Part of a small language model's weights.
Size: width 256, MLP 704 SwiGLU.
Architecture: RMSNorm before each block, rotary positions, no biases in attention or MLP, untied embeddings.
Training: a variant of Adam for these matrices, 6181 steps.
MLP neurons of a small language model. Each row is named by its layer, matrix (gate and up: input weights) and neuron, and shows model dimensions 0-127. Each number is 500 + 40 x the weight over its row's rms, rounded and kept within 0 to 999. Numbers have three digits each. A neuron's up and down rows have the sign that makes its largest values positive.
A block is one neuron, or neurons of one layer that tend to fire together. After each block is what it responds to, as a language model described it from the Wikipedia text at the highest values.

L5.gate236:525569600545559559509542474544471450416535466478475485514461441504507527498444486426461468489464458474498433452482491499554512443493519442554540475541526501556518473555475509481537477523456483562577459488525544482512439458477488556503504521497518539492498487513511445513511574493429501477563517558549496457476479480538559524466490580532458504504482482490465559564529455497560513504532
L5.up236:549554478521453481468445529556482514469471562515507509537452519456486511500467489534477587527482507530530562474457563441589509466454469489542522429583524470565463488526502569487448487572455512513493455525520575496493482547487455598524445495474490538587490479538537540544445427427452541542508445452468464388489426514421478493464510488488502502498541506462470533519483556523548461438532
L5.gate270:472482432508505549533502546530423450515414506520502514549462513518496504538580493493523580378452554541468472452510457452432492550530541486461523368596466481544522468504460511469501452493478417457538433557436527491488480472498500478546512518495518517575558521533495515390460498474475529429449475489488478473556534507504513464493521541545540449606545530530482481531488524529530478548547
L5.up270:454499439572487549484486511510475509506455501528505472530519563505482496506487471516552512597470490516481465509557483474474545579558498541518522513512492469563478460570604463508490461533568518566520517486531520409479410505441527443461551449527507475474494493543550509545462555499498477498494471401494524485460510540498505500481542531438545536456517478527499557575518486546450587506509
L5.gate316:527563453505572501538595430503536492507483488518444482477546520433517487500523481503525459510468490495538513551461477465492439529490466499508495510543491516526555456496454471556513447518467503540502471448507500415538486426463500495466482545461525447577571484535459559551431536469391533555476525482431504458500522474451523513452482513447430578509518505519475436495474499489513515523500
L5.up316:571490407487576491469562577490466492511476476540504530438535470541561528492496487559555524559488547480489474578488417438486528511510515507524505521485521479522498511472436477462488511500496443497399525462554533451516507482508461475478559507469514497453548467569437453505492668562472455539495478480460475498599547459451497525459480425519480441584548522470598492455490401506499462478504
L5.gate329:480530496573518468465481470509561485485513524554475551474527499453555440508449521500517405506501496542511498468481468426490463493491533462535553492501506510495595462486448457482476424417540515587465406513515524448522532577413462471532526506551493450493498495465473505508548534478464521586530498495512452458525535502465483527474496498457389479559494519503516461484549431432455506467552
L5.up329:469473493513527509407523527522479578502468491502501497506482485464589476508448520503568525575543482450513470429464538448452551501521478518494523507420521467475527496472516435505503479467549497491434505531501557479502471452478509510529518409531569541479492453469524494434515536527449527539506468463472532421486513528522531501511497488479448524573479558419569506480536459458521549513474
L5.gate381:500434470486519535567506483450481496489493468548528432537471484452440581514538511501534528538504521519543504517447496474569530524448539485543520468544551525570463437491481449481493451476451456515455481599511562405531462529442468503534485456570521473539581510480447498457500554504465521538446527489444499431515568552483558513487422493421538524484533542480528415501506508546495484542550
L5.up381:532445469493535500520486555493442596529508450474492458550519472496462591495526494459466493493387520432470495486458505423495535522471505503595497469535516499423487413509443450434520520522407429550512528545569482469502510486456473499527528533552500505482539416509563477519481509518561503551490454482475592442484484481492547475521470510480525511482479562480532440496468484463523440494435
L5.gate400:481548396460580512456506476526493431461504492464492483533541497530522487481488488492505514519482533476532536505445468450505435484480482446507523453511476478467503487492476535489500470540488505508473486506519482494480529479495466489571468606446508430479599485567479485500503503562498501532553558532448508521503505581513445550517556532558576500546454458475500483469527458539598485483533
L5.up400:470538525535519485540539442464510489570456537476477450549512516522523539492460521584504470515485483511481540467526563534499466516465461496453473490480472555507416481539512547549576519492534495530485430523455508535543479400557467480502479520552538539435530478526466481534443541552471566464429466438481491530415504479426433585479510561536429560529447513563498517413522497550554524579440
L5.gate464:515529434508624477508477583450479488538510500467458505466492490558493560460522532537550487510447416454501491533424518495509578526503467477570498510488518538583514530535483498480464533555508450480434502491426501497540491460508534525485497630556497572506572500538516514501490539509490565548568441516538531501383449498458499533474500524474506470507558559489511548480449446509464465486514
L5.up464:479524522507505439496493536447467563483469480535499480419501505472492481534482543446528513523484597490526510478502558513514483560505446463564474534517458465543586457515477523482494563463447486448445470474503510464454508503445453466513470526554527546416456536556435543519397572481566538500484445428569492504560519452532500519461458563510555475552530557454535460585504542456526504482455
L5.gate480:504510465507491570456559429560525487482541543493487472503459517451509462480490449491505466483533563507540442475486430437515452434509526524523470555516541510503479496490388529502487407528539507524428466523507436581475483509487513499577452491564497447502493442427461516537483451487546477509447458503447483473498523560500520416556448438548399497449507489531421449505551530444419499537504
L5.up480:510546493469546526451552448459566521531542445499517507475524484501512553451492539509486538516585583488529466482498401519567504417492500519513463500528471448520469507478462466479516461483554545607499521453512507541466514544495478445548571589448465430451522427504488460541443525461513459580452427479470569489519444494481484452512449431566435434463449611495467485524509460488505446467611
Fires on the head noun closing an institutional or event name, and on the last piece of a split word: Department, University, Award, season, F-ather.

L6.gate106:572507462546569518466466430525469517477436460475505485550507563438530485468521459489598580475480604446519509558583500504413538495474521490521534464533447484517506565501419445443485497539442477445489450549512475382535483511481462525516516521463554478523570533535441536517473477556564499489461478462509499529491500450521541529506500553469480535546531512473531542487477453563443479547507
L6.up106:544530476583503478513517473466514479460525504466535506490482477537426504496537399456521525507560503484494474519533488554534508472552479492538553515536502528482478506454467463534555502461461496490533518559483467543473486487441489586408419523461490518496492469467528541491511461471556526543554527547434472490484456493552577533502519520475416510483559438472456527512498542536559450562486
Second word pieces inside split words, strongest on the d in Arabic names like Abdullah and Abdul, also Benghazi, thiazyl, attempted, and sentence-initial On.

L5.gate86:552559501500489521391476496476454531498488506479470485532521434443608568417421470551451499403440511438540586484455469489450457454504381474567563442474513480530556507472492517545505465482475518495521518504524476460506533548487422528527422514533505488518514495509462473499459558501483538512462544486525523457600500515474544536434534539468518500524492506513495558469453552491527481489529
L5.up86:477484530476396449471517470491569527510514503463471528508536525520548425510517541475491543488466533496546486474441458502536498497520535522460476432449573487530573430464509514473469452465567492493544491549446438491515530489468450467468551556575523448433425494406474462433516435517483474526448487413489488471535473480486545443579556493545505549540510430502530564488506479451514531547526
L5.gate242:549502443471520474442511507489507491460488539442449506519408533510468610420499504468576474498481493473473433503445421483559511507474478512505542495510538477476552394453459531449470494577536555570514461586509532476509539483469483473519508440474539517476486574492468423584466528442511484485543555538542448440516523467545471504488481486547524520496538492531585491538498513521501491443512
L5.up242:522513450476452437454448497465487582488461489500427474481466485423550520468541449476460524411450480444421517476453437494540575569488522528527549474494614565512526530548506452464479428496570478508497503523462528507476485582510549482532568464491484494463542472543505482530474519481511490512514546502558493461562541478502554489465571503493450528487459457475477510409413552459529480468600
L5.gate314:405496493461511507475562570538455523476518471524551524511471485526535450467459520478513481572465472495453461536476486460563450545492452529529524511474505517514581496508468473480479458473557495469506483519464530497562417498549443466498562478546521472498498512570544495474541484585472499495599505488515532480511456541535474489542510479569543554542433477476576547562538483556484472502566
L5.up314:535458514530518561492477549439554404550554473542508536528442499435457509453474559445516481509528556488533461453498473457514475519451388465529428437513519530526504561432553520490506461472542503477575545496505532487513508484457519527479424423490454521490504493485557506521529490510492490491488518446494444580468471492454568474450519539518469484497530529492412568520545494520439408544499
L5.gate341:522496498477439473419482543538476534512522531476524459472417522426537570545483475503475554524456548550525497500433491517469459535469519504456462495529612531545538562513457444498556432551609548524528509528441560550561485455574530489468573479465470452511496539492529550522451486491450464549500519512522436492521495552499513495503549504484437470491507479581592596483476482487560517418523
L5.up341:541512495516567509432494545448460536495474486474554513501502561527493458473417511545444497449577478479554538527484516452512423546545532518498421456482516459441511530478506546480527500566601529470545504390454432505524520490563550452484526486430514426498443491503500521462521449475545495499458489476458473503561467582512522487539532480479448416458488493521494433496468512505476497467508
L5.gate516:484541407488438422423462555526489476494505483433438501498509485454535582478367550540425467498456518438531530497507461463520549492477504508519524500479523442490580514452510521500516451463500545500466459558434483484579479453498488517530485458520456507508544581481484512540499459517433508469451540490477542494483519532492558498515464477440566491542463536509559503516445504561516536439619
L5.up516:479522458464438429501539541552521556507497523499553447535440565528498508516433591501527557471526576534523391477516497451556521456494553590453525497455431489454488492483540517581523468527527430570567480530496467439491554554558478519513502520576490518460552546538526449482508471491529474528431472503468463477564486537500466466487447488497409482481575484502478474471509468501481447511455
L5.gate524:446503518461478488484478588516430526570469433510510471552452488482511526469459563497501544514470553437556505503488479523490488543471461449503509563497504494500501474548518522444461403456541482489539463535486485433541466502473492509514463466542525516423487555511483503478495534519487544384544555525507495522471539615437580543525569469483457498507481520495570536513443482491494472560482
L5.up524:624564485547487465463525534464476557517532468485445488545471514444481385529541491483554528559504455492454476529571529552536523455494580507430522522531484515474477499511518504479422420499609531507544503502506446537552498439546453459555528489529540420526493461487550474519487464531577489486467522510487548508488559508586451504463541551520455486545442416460529511494508492550473472524510
L5.gate646:421509458459498430475447523615402507496519477394442449504439530556472537478508536419415531507462554508417534529462424478506511489531557572540573548575477500512467464544518474445496526575447493515595450458442540518479435459512485496467448539516586465499435493491447548539474496521479481446496487504503468497543507470534521505526533455528522465591493456530527460520427486510569445548521
L5.up646:454467514501532535467489437506534471493451470447488502603482569548556561458412483445491546487475466513409471445545451497497493453453510516444434535538499522428549497534507435489461517510606474600544488524444510507486456508448584514520526509480468540513485525554510500546512511488512491500498505442507369538538486535501469464550505503512500493468488553444494480478478574495426541464511
L5.gate686:433569533519501526416535443469525551481594509481510546511544503464513524461448541455506506538511515498474520529490440430488469541521558528511474508570470509517488522440474451469425503513431463531504486509526523505510432503470563459519530470495495496416482528554422496519537539532511522468479496517519467497533514497491447491448523540487440490429485514586509416480550463456476464543568
L5.up686:493559451552473575510498512487511555474451526507437484468452499463489506485566480544523497525459470524546489499482470456463469493420512485513531432514415519374407426423550542531532528511544435409511462493520540448470484484441569537526526547524459516498565442513465412540451498504511510475483468452509472501475513514505506505475494497583484572546500543535509468544521539452392468552478
Final word-piece that completes a split word, especially adverb endings (original-ly, larg-ely, form-ally), h-aving, nec-ess-ary, plus standalone adverbs like also, only, again.

L3.gate319:503599486476520509465489462448502513520424510493499468518471480449585527480483500494520551518452545491458545424503459525545511500567428465508544519528481502514541514538474513465516456497517517504531520503543542465539563407479541490564568534479517457515524452522428550609495475478496578437516512552454531527486511569515544552510450540557452387565507507496545417457443563528418489493527
L3.up319:489524499465482544539500471469520459485415473517493500546470444530481482455442469514528500494508496528437582439553444517493518572500437463472481523514457560556477460509518507505503437491475490491492541525521587515494529446537496478506539584458534483486496501544434516572454500480488520426554500545433504460522466538513538560514470494579461384542525481423522446465550512502429499497492
L3.gate322:427599517515495506495497483500493505523523516471482509515546473501531546470396482513529526509464509436482547530492524470468533471532475425524469483446492462576494526546481533458487425489479507503480487583472519542502433498556528461511459508484551521496530498499477484471512474462475532490508516488555582470399465524510562512536558517512511519486455553489488443552479526550467505508515
L3.up322:495472509570513525500534469533459475510496506517493518513490465569480539511578506576542478483596514533487481492424491461407523490516418465412531461483486507531474499516504547493449529457540533522485506460455484492448502598507590492508554534472529447530522480498582457526528549518487554516498495430514501474497549506494499459562440528460513463569494390489519513457543518493537529470490
L3.gate355:498606451439488535515526544454496523549514510472499477475476475501490489532476525506506543515513512439445497542466458477440509483535514441592559496547513487655491509539479464492491484453520526518469451568505464462525557547450494497488515462517477507415565510473498596490499523498521486496436498452577489486460519536474435481540479488479483542591484484502522512539516498459472484470551
L3.up355:514513453468461593515498511648477464504562554525531473493438430567484517472518530509397558505474530517516510548538480426464510479548556526454524501546509482525473479559485485545452495500497500517537502500445487519494411475475603494528495496443528562566522472543441534447457523522587492461440441473542448471486490458468457513554528495516570487520554456508474560477525553489521479475483
L3.gate437:530522532513543473490565502495442509472427493548533549499523503471526535489551555551497506542516517495514493539509459405469436482507486492528545486488533502580484486497447459518467521540497458521524492488461545494531498534434470581513508489492476484527528483546542493465498520555417581479518412552560528443522529529469476440547497509542510499531449452460519568597485462415568473475557
L3.up437:526488552528501485463550494430525507496445477502569479494518524475475532465593516492567547511463464545485501482538461461461474462435529558441512513543519567548490426440496487560458548554466484525534499469495567527504484553532489508558490508499444517559495453544547478497480519520447521482478484495509541459483512473507455470454445538559494491556411411429545513531528495442538491577510
L3.gate546:492600525511510515524469489517470539533482457498496574480510474412495517527470523489440502580497451443502554477462516390464468495553509461537561512453507438511519487484462526473528437471498514474593489480492525527529458510534467521545563445473533491498561481551514519482510573440515470513476490547538591495535530563542503486507486428534489514505533540538521476556520382431449480447527
L3.up546:538591500504477510574483483538490522484528495479500539444513525496473503523497530508475515517479413498507514446576494382474518522584515503512463485498499484512449463490499535471537456525538454396513471496523492475479477469533451470580505398433525462493522519509476526510426548445491414444483508433487514478564575536557500520489504475522526517508560512553515486584548449454440486511475
L3.gate599:470570505492528498438476530514516508526467496483492498527490434431512544479544569444487550427487513406443476455469485485548503442554476405458442478490484486590467479509481495438539434569507517471528546533480582505516490531557531466524523437551515524492611493487518539501541471513562512508503454441513611441519562536527539502480485498478460487455455454532571484549514498579443509484497
L3.up599:529550533490551459460489533444566480566476453487497524466513485505473550497587548462471582483501497482473498441495481472511549437502495436479389476487442502560420494454499473504529509520507562500524583512541564532515546579550514522521527468577515545457577454504559484488524518532553482474513471483501563391464499529506518535486418497445434472473479442526585450567497535579495549519502
L3.gate646:467482570479494571496570460481476481502579530504453519534503494508531519439532558509601491467445496458515514560438464447593449482572434457582497456470461522511537486507454510478545486557502540581524498448503567505500556410481586502476497442469506391482537475465526539563436480530468573515571521477466534474525442486485490493485536553535474486541494424513437478507496546500561498510513
L3.up646:574533521525442561432526401494496489584540536507469492533502588468430475485523515503565498483507490547564475483431490492507526462597505367502486465420430489521530501519481542534496491563523479501476477553492484462484490556493531570460576520485485434441503511546530524523493507474562521500504498424481614485477515449470506487480524511499531542439521466600500516484530552491542488471471
L3.gate673:444520512484558585486544502517516464533407426514534493514493505462556521522503503488499484520525553474452498474490464452497449513526496427505597532529484477568541467532488515501508451540515484559507442480463503496495446472495520469483557502468551455564598543508520507499471533526494506462501453473476574442534560458466480546504459477564532487531461550548563437544504542516488517570464
L3.up673:468553461508563564527585512543499411563412487515527431516489528500557529485540517506569485517460545463468502477543447467513474503542486444506583553560528486556539452496501522503499475575525475479506469486468501475457434441516474497471494506446505496535590540536526490542492496484483460444529471517460580448488544450482430527493445498562508450523508502528506453534495585495509503563458
Mostly word-initial pieces that the next token must complete, such as And (Andrew, Andes, Andy), ab (abolition), Und(er), Sup(ernatural), plus fragments like est and met(res).

L6.gate405:548450489573506506475537484504449498533531491476507509509496486465487510406418536510483546442487544496470466539510392452565497451485511495546484507540492585484437471512457428476559491493524488466547487543524479491472524538469460449487463488517491505476477514541464472476495479547572522479519511488499469527557502522383557491483494507472431532535510454542539498476453502469547479476519
L6.up405:510536467501466596517527534429435498410520536508523607530473534513461552500492567473457538527554386497593519498488503421435476479484497511475437481479486491526583503419481484581475496468473538497536498472483539531478446472511468492513512457530511509506559539479496410425458474478513525534540519551491493439487461476453461485504515470459519477492557533503555452410516495462420552495495
Fires on negation and concessive or qualifying words such as not after is/are/was, but, also, only, and word endings like (alth)ough, (wh)ile, (subsequ)ently.

L3.gate354:509520454487572474499522524503467484512438487495456499490444509492507496452512475507526445532553578440504520479412451463471540479554467478495542571555510472557483461477439473489484444534550511503546546509469463493528546479490470419444487510495544533531545513450447554467480556511509500482529495455553520529537508522632640583476453528547496546524552504559520540545566502482477414483498
L3.up354:503524487440530527521531515502526543526447500506448530475547537486534531486522465552449479464508547415532542489472461465490564500500560472523564523505499502575522473492495492530487400558443500505557610505513446472505587513550428490507445476424497570514490508452435509465479532479529430498474529499540521560580477520631586608470475537501454492496548502501477557555532532553502473533445
L3.gate369:364595433468428508476532518522489549484536414476515510524450511456552538508493472470474542488522463487463494521455503493516522404547478476480501580479473477560544533509491543478537511478533500451483485527501494504489563483466520511504512479524466525507492567443422522576568481477462548467539524483476550525477526576538493491447502486518469531552526574507474449521451521572438472477486
L3.up369:514567417466481481543536557461484536514548472474513444475510539514496529530480524535499499510470463518483437557545490526522504466580490450451448504427547480516470568482508548530582529505552502463444502484515474532511533485503529518471499496537448533496517547479498501609567457432500493465490483474440528493460515542536455485468506523500450499556611544412415521491487509543482496431463
L3.gate381:451462508460459503523528522530525525415512521508467541523419477514492551502458468512495464509415523496507535468506483535470524471443384537584541435556475544509513503535370477462474434518499500538516488547490485523455531531494490530510409508506527428489538445522541503524487500496472523519508501490584549517476451530534506509488536500514571522599485526479462511544492512460489432548508
L3.up381:472521489572436549512522532480526508479503519581492540523478460536492493500498502463457450542519456521479490477470542499463480479534481545522464551543545481573529440550529452530508526486543467461565536457454483608487426487406517495457495484509513515492470519502552557472474459552582521462440449512498470466455519459496477499511490531540533532446576484417519557538492496568447443522464
L3.gate400:518503380449478495478531500543425468490538497493484531412483561463536521494501458503509490577492595461534418449415494517449563419501477498537537484468515527521497496523459479498516530447533544524498510538493501446510489507448427501511500429511504583447513581515449415497559553472460507468498510461579488550506544486478555530436489505453606542497576548442546562453521478444527524544499
L3.up400:513514511466569438493498449508401448439596519511455483482537527524531487506484431437493483521531432532448474464537503537475527518505475417518507503473566511508440577469469505463488519498471587464470570530473481548486506495526536480536534533525456457424459511612507517430584565475482460517470507513541507547472480416487560505523521495462543542479504550528531527459499526435537572529430
L3.gate496:476474418489475479553484505491435518459508449473568482498423556487514511516448495533610480609517509474506503459495518475495489562463437506571482472502593465516504485506457444508464467531505496471508499486439527525505577524499575473557519513499536537542505478473453532542536575529506504465416491543549465507528561537484533511440454491548511536499499543419532551509465452445495439462502
L3.up496:461488566423552540509534510487477522541538470538482534493498513501434434476428504528491485496440456456525488518468498431533443558560534551537440435461495504518451487434505549475460476466509508544554521496455478553508486475500603512489450444581472427531495490543518613532447438487503490479507433474493481506510489508493537461527472521523491503505616562530484495525431488481445462499509
L3.gate515:491508533479566595427580529509492528483498515477409562567512531552569459468428481512549629477470494499495486406508488526491518441530414448495502482547487564553504507513472590503483512506488465506480514486495479469474465506512587490529499495481505462474503472583543466488473524563511550512547434511538514473476534506519576536507499590543462468499494502520533495504532521448564455457488
L3.up515:542495441476459528526440535501513596529569486469527566445520547473496499503513457503470525468481478482556542485548513452471522541499539554498496480493561535475433538475519457455577489531419479491463435497559398477459556463501481482519495483515440443482493494540438504491509510509542454621565504492514529529483510554517492439442531539440477517559512571535531514432513555540457443543430
L3.gate579:481546429483457446500500551477484500492576408406511525464423518402464520485511515433515440490472533554548445522487476413501490453509502497513496479511494470466528544476447544471541526442510561460542507543473512441501542450486539501569442474516503503505548509497455496547476524521541529566536486397546591535493569532475504463474483520533467559533527541575494527579482465426471440452465
L3.up579:468487460477488520509503535455509463497538424457487513495465547455486502456505499483532479494472520533513492531518456451447494489480499484454472458501503535460489558524511624516489641472474537441553498487459454460458497471507531519478444478459441501491503502491491550495478542569554474466522524481541540531505480565509457483542527540487535527502601541521533551506504493473491471468485
L3.gate652:477523496495545515474503544525490495494520437495510477518425526467502528526504478498508539508475488470506543505472528504511528404491508460507471514545541528531515548496483483521472442441491516467468519464546447481498554475461484482415531506478493421525507455484349495546485527561533494541458436444454529557482511507483536450559466516486474533547589557483549448534450463481494434566508
L3.up652:546543577468536479515513563568447443454528523517450541565462493450552460455510457502477505502488527502478566508539491552460544394477503486490474538517562600521456573493487493500454520479495504445411521497491417567447498418519472474525439546477464433463412511492458491559470492507456493485510535411536473499391534496508559530533533559425467500542589511516468493506461544518473478507475
Single-letter or short pieces early inside a split word, mostly d or n after an initial capital, as in A|d|ditionally, A|d|ams, recog|n|ised; also "add" before -ed.

L3.gate117:543488479517521460485503503548456480496477460432503480457463463545471493471471494483465454381549438535509474575478452467469482551454448476492428487493529524487488492496436478438461525497523529490532480497485408547500498496434502407533527472514507494585548535451411498551533518589497510501509483510442455464508539519550466496515489552554462508542496507488538442473554496454472541409543
L3.up117:540536498565563488517580452510534464539489558464571430491497490561502483527447501543508526480561535518451453509511488483498423551486456436466471574514506478558448476502477490457487485542506538482512544472489473500558487547482528424565613510482469507472401433478538519475515485526435531530507467453428509452501557472483576534500477508567498502476554420456593528461488506476441458488535
L3.gate192:503512448560521560466509482501532581487549472482541489485422517482458523524499485500477480519491470466553561590501520430572487504523506463550409534506548541462470461489403510459484464555582503509487477527459456488509462519459554475457493473488508534514519477520507520557418455551524478544626515430436450483499463530491521476477482488554479503454498474599451461563557460477450470451424
L3.up192:505485515514540516476477496547538514489544499505490531521514520443508482431481463498435517487536513475531533517485453576563492453547574531503553502537478548525534481502507461617543506484514475521442522501609550564548466502513402497465543510519513466459448544513530505527533519580440479462552520549477526494521459490523443589544528485525470465554493447563518428552532507513554471507514
L3.gate326:496518521481581555495473472493513480466485500540536493513521508499563485413501551494493463521540539487517479486515527493485480484469415478509530540495465492516487517458493423456457521475528460545506526457530523478532427468523498506520514602529543509499460464489505550552529514511482564537509456495440508491493465520478466564480501454464476512469541533466479429456552482561578469555584
L3.up326:514412544532525528475551444531489481514563483465471430591543431545490494411465433493511487441466549549422532427550503515596541551518499529473555479557444505478524503538525506518521530525498444527504469504564529499480448489620522500553507526519480484456452479566568524530435430522486515526536529541463574505555441483463485511560565460511493490464520491501488450464554504549462526567489
L3.gate343:521546467535565503468546550471406496471525449503546472474397451478520502506518468535517533523466542543482539534545495441454445556501511510496516568476564525461518582471478466481401463522548441576492530498471465507573501467563553436557500519563502583537507429560476537568535587505464478486459505487430502507502530479451549474469485494447548503513477501526515502535529482448563494512537
L3.up343:544478519514519473540548507475535432581529548529568534518511463489521562480493511515482528464566478483492478493519489502598489529538537500466555509551460512479469554519506504547488478551441581457454497536531483498510563445547471470480592509496543546471490462499485449478482435566491540464484507511367536510489491456537511510538426425467445451492453518583497539473552515592479431495523
L3.gate361:457522494582558600490509459435468522468453420391497462521536409542552566465479466484469531536520463545487510550447462509558508483484441520483501540523436480465493483440462463406454489505599460517551507495471502521528384486548521434466527504551511475514531515543517521565510463555440472513627488542436575475510510492463517514506506451496460511524484553521547421458525497452524451481540
L3.up361:495536430514452566546602482454477494507440497427469424557551476494539512462514496504407502487476499510497562505516450586513503549452483552432483505526462490486496477444511471456454504495536449480552546474508489485467476527513528481455453514478437465537536537479503515517463404561424468483569545460428502515551487458441553524510569484457513503502513488544497513442523530534465489500489
L3.gate595:416471524432454586479516563473489572460462446534496511593461543467532496486509549472477547489522487517457452459509510494484578477492494458451473544579459582476441520485510521460469484512457480535543500560490505492505409512500449441488521497558486507517538465495494598559570489531494542462596459450355516489485535517538522498475554491569443530549519522542527503469511521416515480484487
L3.up595:547520465480468542486598485508487533551523588495521478555486411470456500459524423509481535515600431486499506485454487491437601511488485462537537519509449489486578494508478478461505494498483515557546513577502498483542522525505449476596588461487504548498524535536516516531552519487470474536514516516518494493443443429549476490596531467533441498561428507558448479445504467505486497562500
L3.gate648:483459588525479520494546472504459485496556494472488572443434476498486507491443454479502499572482500467510534482470464498486514519420539507516483527465505555450527539540447480525510412544535468584536487501486543562557494532528500534475526541464475470474540438503520529492469557514488487461593545542526468528558490506486524474529535494563373426463483519553509553482495432496469445484488
L3.up648:528513559482552540590494474490424559500502537519458471523583586538467389468517415519546505534449448462457577523529524531492450528524505516526557521522535512533540515531478466506471452501539514487459511522496507555509445455479513502458486477425438444493469452533514529476437566507489510421522459502397525564497492465460522523494534544458446542509523436522484443490417510434432490536480
L3.gate693:465489529537558492488498464530461510487481470485515480448456466499575498461571508525553470550569515464565479476446479519543426525432459458519489506514474489528512544494473422485410490519531532511485470480411484486568519470447528445507498516440515551632465565480497546554471487460479471446525519517438479503518445500474531514485410421447548492479481454468494462438472493449492445466498
L3.up693:501464479580521569506496426533541494550527467461544484522468449556483481477499558531543408481524514547554494446489480491520517577433495505526438524571459503495528510454469457454434485574448512551481500421431477456485556456436480477499508506510527593484464514417423517562470555540466508498523544432452460482451514425468512509424416466511472483498585523471461433468567479571453467540536
Mid-word subword pieces that complete a word begun by a short prefix, mostly "ly" in proper names (Hol-ly-wood, F-ly-Nordic, C-ly-de), also "ure", "my", "age" and the word "later".

L5.gate72:445596500523496514547440536531490488518514404502567460500478465479456496510481482447574566553567588496513570522503495512486466535506501513493509568485518515471477510494533443515415425412546480497545452435486472417568451552505485549443479563447502509494482526508427520510582562502501576422465470485468520527473587525460526442467496470435484499507514492570507492505511457466475497535527
L5.up72:522502544482487467563499557479563514528464516539615411538480560519459494489526475482507549516507577518499492519553482559581544528509511540482501475496478601547492551476520420518481470499471442489484445434504432454470530533503494481401458577513525430536541512523534472475431465476512488448479444478543495468490538502518479434506465480483454453520577537470496460496555474545471515475496
L5.gate119:457573515490590543562509490503496454521497480469563489451450537459481481481531495488555564472492570433505495453500516525409510527476479526532500464485476492597527533501493517489423469498446430447470470408470495465525526492533495465442482460527562518502507551521444522483483609461511549448507504529486422449538565536491584489512465501502556476559552529536532480514503471425458393492476
L5.up119:506507582516518549504496499484525487522495519461541537408468464568524381518545530490516484524489443497553442572475508509546504518525504576497484395550573474501558465450434515548445482449504531493517483504493456514501538469484491490483469545546460453585474525408428552475522429555524462509509439474505448597471564514547471468481472510501445565512521469494483516502553460548490461582475
L5.gate449:517520570464543485528459542526433487432542451522499543521417560501549508417526488446473521495555533474507523533512477497515472483574542518523497439496533481504518531466496478467501482543459484514492485505454466502539483471532507508491494478501528408519490532456489491558483508463468600489489560487500503491473584532541493477560507424499519553511566534468520508500506501538414475504521
L5.up449:573491453481551482501490519467489475545548474453455419500516546529463484497515556544415468489489407519441519535467466520447503515505495464519590504500564394484506489507532462454485535473483523493500493495480444481483508563445542521489480561534451475566554553543453535421593493471524499472520502574561584598420526511515473509523510470498477487492526449488532497491546496612492564516547
L5.gate582:527514548523524503429511586544446479478563538565506508516492399484503516390477487500517540433546527509472482511523488522469535468515507484533549530486552472517500510497470495416591493462505477433538509469452378529452504479519550505463432509547440437591477524508470541540574485417476542484501442512486557540528598530519540495505505493401472454523513504534518479511449512549461527541498
L5.up582:487485499517535504455503513580472404462445495520563473417487582607434511467554442527497515480527483440490525536454446513459441478584499545452528425567595495510476446552452439508506435490510501475556449586494477489470524497508478469489535458431508528567519491508484489482506491526527512544502513556576464565493501451482518480501505421511507520476437479482413527421516479507483503574483
L5.gate593:490492541541538501519506447544440512512461490504536512486500474556548616512557428560552514476566529430462503469510499546473466479536471509461540494561480564506459522542477422486525504435462464464495453534445474467502436502513522458511496604560513549524493437516496531473498384542447604509497420561525465509438545510455517548562524582467456457530496546499543464455489523576456493576502
L5.up593:511486502483584449521420533502480433487510421501447508470464558475503517583602536465533520540475494431494516495517465451434552538511439450511549450507495511500534570513520473562552496511453562457568477490513397485462527530495537511533516572522577457500487484495461522521516519450486511474454452509487553524498464555528452483535483497486515477600503551491473520518419621509507558574480
L5.gate660:512561536472616494469509471459522403425473466533606462616445412477520519509493474555549547463496557488482446511514497448498557438447468496497533505564531455474463458512478519472513545523463471461490497535390475483555470557514524488482507495459506507587540536568489475464550498490443495516496488586420504484522504516524569486540507544517527502530507500463488507434418507555494501455469
L5.up660:521520494540509531533540492427458503502468500549521512479457475536471428502396472507487619458507432487484486500480520492504533452525509454416513466504535495489503485535482489555455556551543446485459510425534507579487447480524542508472491493516477482588512514583557462506495503565505512455532487461461482490482598476507463562564549442482536451454520542535513569522481541529482523589451
L5.gate677:494527478507495525501530521522473509505531474506466525512518454436490485403506562510521518514523445479503504515537440501439473449490516462460515433507549510637520440480492475484475469411470568495511497562504495485526441518489473527372447515526429513496508531498483501479455528503509538488470481485500512556536520468471498395485480529453488506519499530489572447496502506474483440503542
L5.up677:529467569458592450491514486548473441417544491548561561516445484505469517544488464552502544463519514497580522536480500459584509517493559524499540431535502498560567499517562493469569484503473432466434526454446488502456536478530487541486473506477480502585473522569484517491501470532515470441485456548557482456497435546569476487556525494470508431576554530455475480492498432508539459541576
L5.gate692:465529428493485576510447503546423422453503487430463445556526513472531582460549438488524510445526450473546466487517504486520502423492502432479511464451574522482454442507472466408442464565492500517476467575540552507512468438443527479518453464476500533512514521523451513508464551504406534499449521482490512498499582452485488482541452411473488538470476486469482436543485524541453520507521
L5.up692:534557543543480458450456539540450539446483489473509495484484499543464509465468512510481518563483596500554529483483554524526483392493504527461534492511540491551445441554502526479507523445430496537496464550442473482483525458500502599520464530536503545523468546504515543409560489459550490541506543481464444530463526560524544513472421510452504548532494442460477523481502456464456533502447
Short word-piece tokens in the middle of a split word, strongest on the "d" in Arabic names like Abdullah, Abdul, Abdo; also hy-d-raulic, Bagh-d-ad, sp-at-ial.